MLP neurons of a small language model. Each row is named by its layer, matrix (down: output weights) and neuron, and shows model dimensions 0-191. Each number is 128 + 24 x the weight over its row's rms, rounded and kept within 0 to 255. Numbers have three digits each.
A block is one neuron, or neurons of one layer that tend to fire together. After each block is what it responds to, as a language model described it from the Wikipedia text at the highest values.

L5.down1939:119127100131120142138126115008149110107136125124117136156131143121169110125142126117153147136133119134126143111116122152118120133000139131124151122119123129110130130108137128129102107126122129118135141129133127138136134107136141120140118120129129147143120128138128159113106124117113135133129121140127132147132126140123129135136110130117122112129118112132116112124138112111197128131130123122164133128129140121122128120130122126138112130155137133152120136108122131129139113143134147116134131126118115140148134114149127121208131129137140155136125139124146125110133120126113123132
Mid-phrase in formulaic templates. Connector or middle tokens inside stock phrases and table cells whose next word is predictable, such as Hall of, Decision (, second place.

L4.down55:134102125148128108116119100191153150136120145106136110111144135138109138116170150155116119132120117095174121142086111123117134092234120115151167137100136140147112120125120139155122145139129162160147112107125131106135132143110115138112126117154120131137129157129139122131179169145127133153151099118097157133105124106113134132124130106113137135147163151121118133165112152142098142122126139108108142148110121125135199101147142114126123109096124160138113132119147079117122156107117133130135143137118156123111124131121116098064121132127135100109121108099144154113136125144138140122
L4.down260:149136150117146153127103140148110128126146121110100162118117124104136112116169143130126120125145122104097130133128152070123127137185127138163139112110172148084096088119153133120080140094130132124170143077098140129100106167135118110141132146121081117160147141134118139155134152137140112121128115115131118113090169135119144185126161135133104152129128125095154138160112147146132139121167132125162127120139119110113075135083144106113121132105168139121134081097125119083114126124155122144135126160092170107150152145124135130106111157157127150126116121134149099071122118115143120139
L4.down297:155122053085116134143110102139182086159212127151110130149112124107143129159167116142062129162146152118106101135103150094134138163179144171153139138158163174096142120121160119106148135083124139147115158090148126124095092168125133120125115138041133128110080144119124134149148104190110175116162113145126103102116122140181137164155090154135110127125113140090132114131138161143112145135169128136165110154134121159112104113145155153134142152122128158103142130149126150106133065097107139110143141130115132114124156151079167108142110142156117107112127137086138127132133127155096150160
L4.down329:111134137130125125121074118129167115112168133117127132120103119117141183092135151134143140112106095117108149148181141128152154142201165165148166162107128096126156125132134145148106104106148110117122138094127095105146138116110109131141101157114106090154102152148140103114110128116128135144140125176140131113109134120128118098137160100090113161152130138118109125125089205174165126095189193116175146101155127114133159144120123102092143113118138137121108141100105145128110146131137135115127155148122099151195112110103136136122108151115151097126095145111128078075140073097180128136
L4.down349:126120125170130137159094109150078142149139124164087135129152142125156090100149121099130114151158134112122110120143102088171139128187158113129110108107117151151137118128123157156180143120128108114128151091115111136134101169134144087124101155131125115117145106134144162125137102132169116089133139128127122117176137091125137145078133133149091164102115148120152110144077141116170100134159148083110143155135125110139083109119170130123155149160131129139120150108118076131136113094140129109149191126124128140153120151103081082135150105136112104115123122115160052108124117096145167157
L4.down565:144126111154112111144119129226150138112127136107113092145146137149140145147159116144127090142146115092135136147121125103121128121181153112128141132108109092112098121109155109132140146109134145190133109089087148138159112144128132099102114133133135127124118187168126147139167123120176113146108110132083149128102160099144139154138124114121145149141120124140143130123122179149136126136132132130102158149127122113119173138135180095127176116117130128130101104124132109100116140129103118111147150160122172104126117110145149142074147143108155156121094133143136119100121137129142162133
L4.down575:123121156143121143120110157165140111132110130128139107116149111124123121127140152123134153129147138110122107141120143121106127129231137097141127142094116111131118094136130138158153136153096132124151115092137127121139142133117117116127124106125103119107114141140148142131183129140141127117156135130117152112107125115118120149114129123116135120124137128136130116123130172144089135133152141142124131145098138132137227120141148129129154132142127141107122131132149101121131132103124106099133128144139134115138091132114124106041161118119136101125095121120135127122135118127156156111
L4.down579:152167110157155125181135120178117101162117108138126099129166114091117173146152092101159096144139154136104097149149118077107121122151097146126098149110152136134117100113158139126097109121092184094101133104133109095144154142124124083172140170155120135121130135133139142154163147130140118076109156124116127128094110167133117126129132127148137104108141140117109113138137141120141133124154103147117146113168105077125127106114169117109132127150124120119073129136140129214104125125125091130130122134174120137150113123141133100127077123105156149151105109131120142120174135113158114176
L4.down1085:114170111133133124147141117091166085117133146160126155110111112074152124126165142156141143130132115112130119150082097163142178113119119135129163151090150128121127090152127106132125124143109164130135146126112119114102089176097147138137131104071131126133125150147124115106119108169114147120129138126114110148123148132091142110136096131125097154085125118135163173125134106099173114151151101108118123110141148180134042128116158105129129141122154192096089154140149088166137161115144115145154139101081161132137132142119135147151122122152135122146121146108117129106157097112150114131
L4.down1226:114092112132139105124076160111111084100149122133107093065169118125174157177137118167130114128117091117099106145108140144122109146196125107140173133129143135115119094175112108158136133182135129144065118152112125128153121110147124076099106126114149105124152107129141105119137146123138087164134151149099152130127141125129140129120133110115090119140117082139132096131125111078179107150136145129120125137123144107110183092118152130155132128118143159147132165122156062053123101143152136119124164140149124132153181110144121131122145166111096113127114143114122077103153108136158148118
L4.down1274:163138171114128094111134111130146177146091141125115125110147099171164150116119137135164135130121180160152135139123129111114111144181131089157143140076117098157130188135121167171100155125124123125129156119144129095137121110130161174125144124126142119145139168134150142121096125115140111128148105153117119157087126104153135151123110114121122137124160120129094138139092103114106138175132161156125166098110133092097170147146120103166088109117156096131123121094134123142118120119126118164126160162143168115125092096147089096079082120115125099174099119110110157104125115130143135123
L4.down1419:156123174138142122153133137174117098089136145112117071134150131140124106123145108127112110147126158105099129126140114090130124129187149101133101156087123127140075142146126116134108143131106143107119114112138123122165131136114121104124117101155108143130148129150128131119114144131156120131093127127090124151109151114108139147127146138128103127076119140094104134144088151101064124137117125104101103099128101107126157133135148147116134124128148118124151174087108121127140116089103121125112148144140131152127126115131126132079117104122158146121110091148117090104173170120144139134
L4.down1528:148103126166131161124132126187138144116157150151108130102118107082085156102152122136153106184145123117116121163124116163111137112119107128115146120089112135100108146087120134160083112154093174117144127140138125116127168118141102140158135143080109110150118120070091112158127116130147134129133146113142158111104133090125145082116141113120151135177150088134126132147154107104109096122134165113113154118144147090143074144127135133135160144088139137128085112135128129157106160139131141131154120152093114111125159135116141124113102114104103108137118104137137120114084137092149111122
L4.down1958:125125133104105139114100119209111123119120155127120099118169125132154111112165101133113122157121116140127119119130129120123117131200139095122161144130151155147093095152131120117085144136138153105106132140130138100132094146112086105115107096116091120143134124123130131116169105152135113119148119106125115141079118150123136113119113160146130133145127111118146148143121125109127124146132153132118129115142146102150155128120172133149157128119168166137133116120103073115130111108152116133147159144128123121141150149107171132097128109156156096136105105106134125122147124157141159132
L4.down1997:130130142134141107154159126184152092129102135100145094119119119117121117133141128136120104121151121123128137131145109101109100089255133106135175157094153126118104090115102151135133133139096141155143115111116149104147123120111114119121102128139128130125134132115130120128128128136148142127142133140105142121110125133161131144109117122125134106136141132104134111130114148124122127137152127139132133125107153124139173132128163127142129129142138149111120125135143142137108144114122148106124136150139144126137113147115136116080127120146149088151097114108103084118149162131132113137
L4.down2085:141122125149149130101119150127124072151091150111111098103171109113131100128167101141124098128173120137109120131135137120103115133048095163184101152124100093130095129142123133131124132107121127127130163122086114133109130129130118092143145123078120191126116178158124136137140093146131119118156100120134142138122132109148138130117116126128116121115103106147101138134166118070147101111111141102135094126164155103120082142124157087139132111113114153096104115128146102199089160109129077142137125122123105131118179109164164108148103125120131095117113121158157135140169122105124127135
Possessive pronouns before nouns. Possessive his, her or their before a noun in biographies (his own car, his father, her interviews); weaker on table pipes, list dashes, time colons.

L7.down813:119132122154087121155125105074161114089117137172128133142130142147118109097099122075112128123101164142106090117110170098147135146126145141155107110122115143114139152099171144120106158098081132145123120152081149153112106143120129140128149113098155113116114142146113119110107108115114135132146116134127125114144166142117119121153109126089081113146184130160125103113115128180117129112122132156133134165111078151166156114128115128137128151160135111158113137123137160214125152110101124179111133125136182137130150138101130135153137156108152101136118136102151127098137091127118068142
L7.down1086:097093115148113143064117141066151140150160127113129137127124107139144121131091142138167125107147146157122094153072151134134088160126118130114149096137129114142169154118085114145158123124117147148084085136098097092181127100144138136151164172122126117114133108125150140126079152124113134107145144125104113121102151116144053141140137109172108110129120083150138140153155114125121106150141128113164119144154189144094090154158121122128169139132144101108164141144096134140134130118147084121169135112116112154159118109124106123111150187121123099142159138094113101126186105099138115103
L7.down1096:099164160145099156133104099082164135093122177115115136083136129135172087134138135109114139102140136141087103170111144157134085152133112131106137110109059122122147142093151095121118135123107105146121171172110125155117215093138103125135146134104103111131142143088114178093100091090157151059097134125160131137109115122119104129174111120148117113125141127133128132128165114175149144111142192153145107142122127114153114108142141127082118159096124128117119166142099201134164069124150176124146081138181127126138183139096107148140151090118125123111163156121145084095157067116134145134
L7.down1191:120127132117108175093092137145174125135074176103146138132148100124104127096080136131101095132149100107175100177155097112156118135131125163096112148120082105124108103152200140125131139165149153148108111158127131164120133083075086125174175165093143126132132122112122132151117127141169108070094095139147101094108125112152150135117137080110148101122142083164067135100092089177069108147106118083119139073098173110111144142153135136126151153108120154140123108102104133115145096127150130132129115121153099131101090138108086140163109127114101132092136123131103146184135156148124119152
Capital S token. A standalone capital S token starting capitalized words or sitting in abbreviations, as in Say, Sally, SRAM, U.S., CubeSats, often in tables and lists.

L4.down109:099130103125109143120143128103141091124146135107118145144117141101174122139150134127117127114097126126111138109139154158133148148036109125116128128147169153096160136154150118118103113100110127093138125148117127147118123099117132116140113130091133108129117122116167136128164091136111138133118146147139105130150141124142146104126129118155117138163110141128095124110101132120173121118163132119131109131125141169143044103112097113093117122127126101169141118103131143146147103119124168141119140133108113142114165081105154116155123163118102130160110152122126134141093120110075133140
L4.down189:166086104183067131078144151119095136115114175099157151129167076093144140145118119133110148119136179145115107125115088129105146121148089136157113112143157134156140135174138134150144113165101132199086154144132154141152155133113141126170138092177127155095140133120124135147114116135103149125122153092158112120150119109112126101114139137146143092096136150140127135144090124140105107125128096153139136127102143138099133106120130102123154122137123166123150106121090126171172143126167132136093168123168130104106070121132118058159144118137120150102096128113123130116151121177077115117
L4.down270:121108102175099174112116118110134115112121146107140152134117109124156147135111131122133146126104121150157144119113162136104114147122103106159088111140119133151182119133148127202132120103100133097098120154121107118148137092153147102146140091116095168114150161104146181145150144179123098142109133131136131118132149118117113111157115124129106132163131138101108125144104108128139141125157160138143119145162104146143079114114123142089126112156088133154105113131124101118094146070144114164126126107142096115135139121084139112158112131126106119144139074148186095155178144132134105150
L4.down367:110102118123113144112119104087115137113127144161123136115102132099145134104129146101100142135134135129124145131149139131141114168000116143143135147142150137134110152128137161113118120108137099154133137154123137128138145105144128110140106124135148129150137114130123151144100129138116103128145117157129122141128154109115103120111119131124129100154129133132133132131129104116155127144143121122164146141138136126122073120118131112125140136152122130135144106112157151111113101147158156134102121125136135155113108122117124119188131127140112153135164119147169116128107122149109114148
L4.down368:102161088124123165183134099001122099135116123114163137152139175116122114109098097089124127131102116123095129166141133142118136127020104111120123116148137124141128118125142130116135121126124142081125130152134124140135148143119123138162140122103121126128085153137145115129089153109107133128089147098143106138146147135139122141117131130138101115118113113111136131121148133118163125123123129148145135153166101117150100142117152111156131157133119109180127145155119155156122136122140130129152149115150099152113135104109138137167145133126128158147121147158126110118162129108075101136
L4.down395:114111065142117113135120103048132115165168118129120132126098107087166117158123122122138144140132135172091113136107147122133123147005132145117119125132139121156160109145156145143139114103128131121095141132110103133141120137150135100126125148132120155132118109125157127143122098117095114134140163115116124137141154114116108134159114123123133104117098122113164145133105110144145105136145124116138137099136132151138036132119139104110085135151130090171130135117128152157135091126162155132119122123138108149155135134101127132196140136114118141117101143177111125145117133126084101124
L4.down499:106135154166124147119109103045103109119151141151163155147101093134120149125133131128130137127133140152129111109117133121137101111112116114111137107111126107109139096179131117156127104102150109125117147128089115124127146157136104155155170118122140192126129141117123113141115109137113135137128138125143112110102186139138109114114106139135049107102136131121150132137134137104132129126116158162147146148179113100075092107149165121146089169167147143136180155150118136205098165135152141113145130172173133106092113155127110092127118089139122128165135131146152121093173110155139110140
L4.down597:162120158092160116143143139165132102137160135156150146160093069104147137092170146130128132129133120109163129086114159111152108126164100128125151184114135134124158102135145106157165143149115114121127073126130121131128124140157134132146167164133140119092109147098121118146135131145130099108107097082135197112144103137110127155127129124098144106138131140106145110153132161106085145159115144116141156124129130152097132092144124112130115153161115118098163105143148108060098161115098157187152107112142109098096075176165125119122137097127108089107121109137125158129155137106142130098
L4.down673:087163095137156132086161153122162125092099138132115154131165123125155149111114083125132149137155166149158126144118124152099111130018126112127092077145136102146172104142103129165162099164119123137111177152110109106136105085140139108154160114079129116139152132092164157095105089113137108130097124160102136120115132108083119138155077103114105123161180130123129149118138146147128142100119149139148142131147124104147051126127108098125131166113118106151113131144125162135094102126140129142156125167145095123155141115111104080129146150121125139158076116115123128101119116148129084134
L4.down1140:135146115154076150155117095048122117107114156149132148123140104106106173103113110114162165128115141104108103141105145132136161181063114090135151107106146152145117164162159165160170142159149142141144177129153137130115121137109106139137118120125129101125099182104187148115133136155147131119111085126185125163126128169098099126094097115134094119115113139119109143162100063150082169146144155109114135150121146123137159136146142086100128139103137147144172136091123139156140144105107104151125131152144076128113132124125127120171109151171145113150157118134154129149144144111104109156
L4.down1234:088156094133136115083150171035164137113107105109098152119145139122175111168060074139116156111097086138137130107122108116099124075105100116128130132130135132128173141120127123129116128150154104101111112142128144147153134120090105148140162126132142148105134108150133085134162118141132114152116150113124119154147145166065129116140109114167172153130166168148124114108088067116132155094123159140146119113115135157140085097126093143104077133165118088137119163127121122147121156122099137139144144142134089126116097093091089132198130105128090129126121121129107140134162127154098107132
L4.down1286:114155146147134155116085105099093121147109121139110108122065133145131127095122127124147134144127143148112123138127131123117133128035144104126105096121125138100117135092137158129123132127127119109148184157117131113114116100154158135148129106115147130130123132114163127130108117115121112113105146119147090154127102100121123136136134123122099089129141113112160134156134120129132119147127118132140145122154105105149074158110145135115147153107105131172150138187115169125114144134149107118084135120139118147148155133123115126156123100075156153148145126160156100121122127131100147148
L4.down1321:128140100139141136093088139000121122130118111134134148132113119129146106110119148095124132139104119169117114132128115146129135141000120131144119112162123143130158121142130118135113091111126121100121152137137130145132126133145127150135112132130120139131107138142143127122112096150111117123119136134144131122121127118128113118142138131120123094108121129117134160126145121126166125145118118122146138122162120127121072116140125115144127152148118125141132123146137139127148130148155130133140151115127116139128137140135119132184128136125106148149121109162142122110128110113136088156
L4.down1569:094126110111135145043105155114118107161128135120120142156114110135150131086090156090125110101131181141091111100134131139130131116106122113151082109156128136155119141156120075156130151159157076154091109090123118109104129139094140110143146111087102139139114185098192144132140123118128107106103103112117107125168128133103124127157130127134102106146128155148137132131139086141124085095106130154153170095159125163109085148125086102125115110129078087146146145132124121157128131146163127132101122127107121125133133128118100147154099120109124167138119119137166136110143113135101090159
L4.down2049:110170131149156111120118136155136102128084130175111130111143101093152097182108108102173125069148109130113184153130080160145123107190085110090130126144115098146147094177137156107143101142124163183122092157146131108134089102146147166128127162129129112116148141129152094121136138130119132114127175127125115150128109140134137118111091162137104065101138119130169134095123093138165101085134118177112127105137140122114095147157139137109141109116156117164161092147128166138100121169141110137165113083161122142132099096153133112157142094124127106125090146151118102113148100132120101087
L4.down2288:105158120154095144094141130123117107105134164087109138144140108095145095142137131089128172136129082126121121150114151159112163118050076104113099110135149143154159081172115100096153131128142115133084137156122153131142119101132145119125147109088114145132128157113166106097159125127136129121124116123099109117157092115109109092111120126132125108090141122142150162109105118202147145105105122139125109061121125100107154149137146112123075142151181157121151107146171140150132125123096172132149159122108128122121152079134135115144154137164113121086113131129131146097108084135118129102
Phrase starters and fragments. Words opening fixed phrases, such as part in "part of" and well in "as well", plus word-initial pieces in tables and lists, like footnote A, S in Seller, Col in Colm.

L4.down97:121142092133115133110132108030127116128120118105104142151127129105138119138121133107150133145116103133128144116134123156137146125000133132129147130126133112127136120117134134133104099123127125134119147140119137129134134126120140130141127131129116129140119132125122150117072128125117130136127126139117130133118133142117127138122124126107121125132110121114129120116141105113142131121125119115127138118129138134118109144132134117136138134154128133149116142119133116138140119152147149146141153121132112126118130125147131123189118142125141161135119126149139127109141133136118119144
L4.down138:114142087136120144102129108038121128121123124125112155144131126131143113128115127121163113145122109133111139125125128139140133129000126143122143132132141129139129129121134125132117108117134117115130168129130139136127126126121140135143125130123138127129105126128127142117071121118125120128132124125119131121135136135133125142118125128127120134139112118119122132138134112109160123120125119123139142127144136141125112132121141119135138135139134130142118133134132113152143130147137157132145145137116119130128139124135142125196130139121123158140115141155124123110145123132116108144
L4.down262:109155082123131135102120109039119139132126116128128150147110123120151112126125135120153120140122120132112131118123121142141142134000123139129143120130137126129138127108139113123111108116121110112125151141111135144124123141126140120141114134127119124143116132137123144114088133119112140128137121130124128133130128134141132134124119129136110127120124119118134124128133107109156120136111126121139139128139134138129100130139136124143133140151128138137124131134132108137140128142153155134133143118117130135120129118159143127189119130123129166131117136154145127107120129115118100147
L4.down719:107141090125135131108133115028121150131141118115121152148122131113148121131128146105151124133133122123119141130125127140137133131000127143117120121134131130138133125119147134129121114120129123109114150134104134131126134126121128137151120136128124131128108130124136153117082124130110123126127110125123127141133133127139128131127118111111118110137126140123121134121132107110161129116124119123149149122160124138126101135130120123130135138152132115156113140119127126137143127144157151142136130122118122141132149113143129125194119145111129164144116138148128127115121115140121114153
L4.down929:128144085126147138107129116021117123121124122117122153142118134126152107129119131106141136146124104137125131137125124140146135140000125133126128136135131117131131133121138126134101100121128113124124153138134135141136136135129141134141120132118129123139115132128125143126086132118119110143128119131138132142133114116120133134123124138112119125133117126125131127121129111104165119137115129106142145124130133134121089132127132129134147135157128133142127127112129130133149108140143156147134139126121123140135131125140133131190135143127135164136124129156139130102130119129126120138
L4.down939:110139098116122136099128105036121131112124137116110135153136133107149112126123129111154140160130100134114146131131125126141140127000122137126135122142156127126125117119142118131103118102140107124133157139109144139118134132143126132149120135121130143144117127145133143126095111121123134126130125133130120148132121131122122143121125130118121129143116118120131123119123115100174133123124131119139141142128142131122088128119127109132128126136120118151114136112127129135125126134141143138126152129124114131132131133148135134187121147117122173143119130149125132109138116122130104145
L4.down1220:104148092126135123092138104019124123128130122120116148143122134101145107124113133115148145131118114137124146117137129144122135139000129152121138123134134122135127122117140139120103119106126108104116147150130139135129136129133135134133127145126113124136110134128125146117092117120119116125129129121138125145126124121134118132121130123110126112134118103117120128129137117124158119131114133111152144119141148126120105131122139124135137138149142121151121121115125141140141123136142150162118134117118118128125147129136135135197111135121130157141116134144139129098118120129127119141
L4.down1246:115148072130134135102127113037124133124129131107121148162129143104159108123128129112148135133125110151113136120121115151131142126000123143124127134126129132137141144130139110129118116112120125130110155152111132123132131133129137130142114141119114131144118135133144145135084133121123127121131122128136115139143120122135135132126120131116132116140126121144122131114124105126152130113115127102154133135141131136125062125130132116121135152136127128151125131100123131149137109136153110150130139125121125129135154121148125131200127133118135159135118133158150139110145113128111105146
L4.down1360:115139095130133131103124113022126141129133120129112143136110131115136107145131131114146135130121121140122136132130127134148127139000130140123146132134139129133137123123137138131105118112122118124118159135113119133114131136126135137133114132115134127141112139128135141125068119115122127118128120134147133128138125138141122131112125124122118115134106121126121131137131110115153129140122133112135142126135132137119109132131142124130145130142128131152117135138127113135140132136147155140132140132129118136125132129135136123188122139119139157135111133152137139122141123128117115143
L4.down1382:099132098125125121115136123026124135131123120121126155131127117121160113115107121102161124152117121133113141131129141144132139148000133143116132135134145139133123113111135117143109109102129109119122152137123130152129122126134147127151130134125140134142106137131131149134086108116119108134130113126135121132144126120124121140126124118126105137129114127122133121130137123126160123141113126115145151140155131139125101118120140116138143138157125127137115122115122138139145123141144147137137142117118123132113117122159137127187115138120129170146105132146117134106151131120120107141
L4.down1392:112139079132126141109127107031135121127131124109110145130114133124157111135108126107148139157120115147129148126126126142129137132000130124122141137138127120127142135120142130133108111117114118117112150136129138139130135132128143122138121138127132135141121129129138144116087133116115140139131112129142123134132128131133137125128121128124116128133111121118128131128128118136153111133114122106133139133136127129119098139130125130133136142147136138145123132121130117125142119142126146146130143117131126141121140125138145122185122138122141154130121129152135135107130108118123116134
L4.down1624:113145091118134127095123107026121138121121123121123143148117130123138115132126131113158130136120114132118130127124133134143146129000129121124142135130133126133131126119132128131113105113125123127124152127108131132129134129128126129135124131131125127135118139127131145123071115114109119120130130130126126129119126136133138140122132125121111125131107124120126123128130124122149128121121126125140144124132134137115109131136134122142147142147130130147111134125138125138128127148150154149136131120126115135116142125136137124198122139116128168135121136160134118115141133133123119145
L4.down1781:110138088113130132098123112019127123130126130116119145148116132119142104138129121105154128141126117136111138120130134133140145127000128119125144127132127126124134130107142124123118118118125114121125159134130131128123137128130137133146128138130129140140115129114130140123083129115115124137136120137130109136129126128126126137124124128122115123137110116120121132126134118103138127129112120117152140134138140128128115125124129123142140137155137128151116129119132121127138117140141148144140128127128119137133130122152131122198124141113130153134122138151133124114142114123129107138
L4.down1795:108147085126128131106122105024121125123129127112109144136119129122139121129129138116147124133133113140117146118127127146152144139000144136126147134121134116132142120120132127128099113119114124132122152148121134143125138133137132130142118136132125128138111142124134153121073115121115117126133115131134132132134127137128123134125132123123120111125105122131132123126148116134162128129126124107147136113136135142123098134126139114137140140147140132145112131124134128128141117139151149148127141131117114134127131119133125124191111148119132159134123137154124133110127121117117109136
L4.down2088:107143093127128127099135115038110135126134107131114156121126136119155121124118145111144134135117103135132132134138131137134136136000125136134129118136131130130132125131141128125127112112155118120111149132120131136119143135129129133153133129124121133138105130135139148114084124116120132110127117127128126142120131128128115131117126132123106118124113121128125135137140097114169128120119121128151148120154131129126094151120118129136129126144139131142118142133133127144137127153143150146134122134113141128124137118136127122191112148115135170138137133155131137120119124134122102156
L4.down2300:108133094127138138111114109037126132117123117107122146138119128122140122120117137111155137148131113129120153117129119145138125131000134131111136135130145126123129133120134118121113123114135118117121148148120135136128134124122129133145124133128127140138110129125137143124093127121126126131142117137134127129119134134137137132117125133118122118132111121122125134131134109106156132115129116113136140120140136139119100150128124125139139139154132126149118138137130125129140120143131152134132140126120115138121139128143123135195109129117131156144130126153136135109124121128106112133
Structured-data fragments. Tokens inside tables, infoboxes and lists, chiefly mid-word pieces of foreign names (Tav-ar-es, Shang-h-ai), opening brackets like "(1995)", and coordinate symbols ° ′ ″.

L7.down1384:137118165106106126177133149081106100173153115169177127128101102109086124178138095120138129075120107143154114143091145172135118136094100095146115133102112142119141115106139128158158136150101129129120159101148114126149118157077128143144118143106168112143115137153166144088113140099104115133135154141135097104155145100109116128107148146129174134194099142098123125142139130138101131133178123149124135110116126122133162136150064093169156124105126092147132118160128150125113149130129172150126140138106135143145153127090146111149150104127111099119088109109087148122084054158116168125
L7.down1407:123169094122106146145114122031117049134124118145131160154126131138134110115130119077094104084124109124100071111125115101114158150124143140094145142124090117153138087116136110126159160118148102144134156128135127142135119128103112146107120117156097127116141099112122126153149129121069120163098159117143121124144142115116109161136110167126169097161143181095135119110145113095111152150106128126128133132113137124148163120136152071107114124139154108107102116119100135165101112118134155117130160147120117148098088133117104133154126101162125093131131081103150142131155099160138141154
L7.down1589:161121071144139103100109151175115116128126121105136140108138122102155127138094125135146090133100124116142143175133149128102142102184123122135162150104159078088162114108155113146109115117120127120166128101178123124142155128111172100094144130123150115122182118126127138107106148161160126119097135120096089111123088157127114160179137164139110103119128154124100108156134178100159108149152109123128125115118167126127148134067119106117131111138133171112123120143096124111099102142058139114121152097116128070136134101143104130122126133114158138096112091110136120117129157149112165134
L7.down2052:153150133138115094116096163062118082095102157140153143111083152120152149128104123092115146121112104143103139118116093110148139108111116145097128176112181102108159147119137124106109108156092154150128142095079168137106125106123097150133107152137145132119116093102126146134136074114114105168092164124105147123138099106128135190124157124126113123133113156122169135186138157127165115158098107143140121107128119133110104094156115144130123106124155125139150061129111129110094146133121121149128126154090077114150147105120125122121130121177105152140107159149122112128158133147116124178
Biography lead break. Chiefly the blank-line break after a short biography descriptor such as "Canadian politician (born 1977)", just before the name repeats; also "his" before nouns and name pieces in sports tables.

L7.down843:132069188133106139098155116052099106151110132081129132112198160127154128096115097076119148119166121106122126132116155108137120110079120144118122120146149137151158111126142107114110122150167108153135135141112105149139111159116156160114130119124129113146123116122136119113085134116150095113153079124089180135109098142125130169138144074110082155158149119100110043096158126168133122119117093135131143160081136149123145139089103151141149121154118154180163104116093125140091130127139151122113118130138095113120140129162134138175142143102165143103118093126129140136130104117146147100
L7.down1534:103124111076152115106146129151110086169163123112133159126139116106102139133169113139088113173090141112099091127144122123120138125134161082119099121102147104128135127133089143104170154108125147194096157137112080157141103137097141125114075126091094104120121146067111142115142110120155122163144112136104156153111132128127125142078115106078131145153171154124126121136132073135140149147105117115110139122138130138091057123127131125131143107114148129151105107110121092169146112079164155105150117141153122107158102141093135140101114161104095088128095113132143107132127127129156129094
L7.down1615:096114073103146136105107155110126124161157119083122115146158122103123172126099115128106118168146121132107151095123108125155108114140132105156104130150138107115107110180114121174139130133132125104142114141137110111122100155124096159151118117126127139115167128169119113154127148140105117140122090157137188118141111120120161152129102115123130113060083132145117118145139083149118071153142110082167119106103173154115062114125120101146111080115119138116102114065147121138125101130144166114120106127098101122102104161128107121133166136145096125119104083129125156147107133167120133129
L7.down2095:150125130131136101060116126194152121131102153127104132099079127138141115155151135118112165174124147136127110147135095130116116129175100189131122165113034131131149117136146126086123116160117139108125182112112127138127138162134139110112101138102087170190116139125124134134099097126106171147127135155137122138134151100148122115132148129134133164097172117151133134155143156079109135124135189132165153143140099090139063099160147126136136127150135111135100133122102111121084145139156103157130072163146111159122118147118168159105154100109132138112143097128123182112160106113135114129
Month names in dates. Month name tokens inside full dates, especially birth dates in biography openings such as "born 23 February 2011" and release-date table cells.

L5.down845:117166089136120125143121127011130142159116159131141122137134111134120133116138091123149165141133132128131157117132113132134140136056141164121110078131100135144155157145162077134138121142123150158141097108103097111128132107112135157139152142150120149144118127131176107101124128126117132161135132105098122136163166147101121167179102146127131124119126107126151127119118122117192117114108145145116124149149158160116106096135119144115132086123153102136134117120131105130125148131137124109111141092105107139109134109121107176195135123156094121126123133116125113131133125116117117172
Name fragments, "as well". Fires on the first or middle word pieces of foreign names in tables and lists (T in Tatiana, ı in Yılmaz, ol in Bartolomé), and on well in "as well as".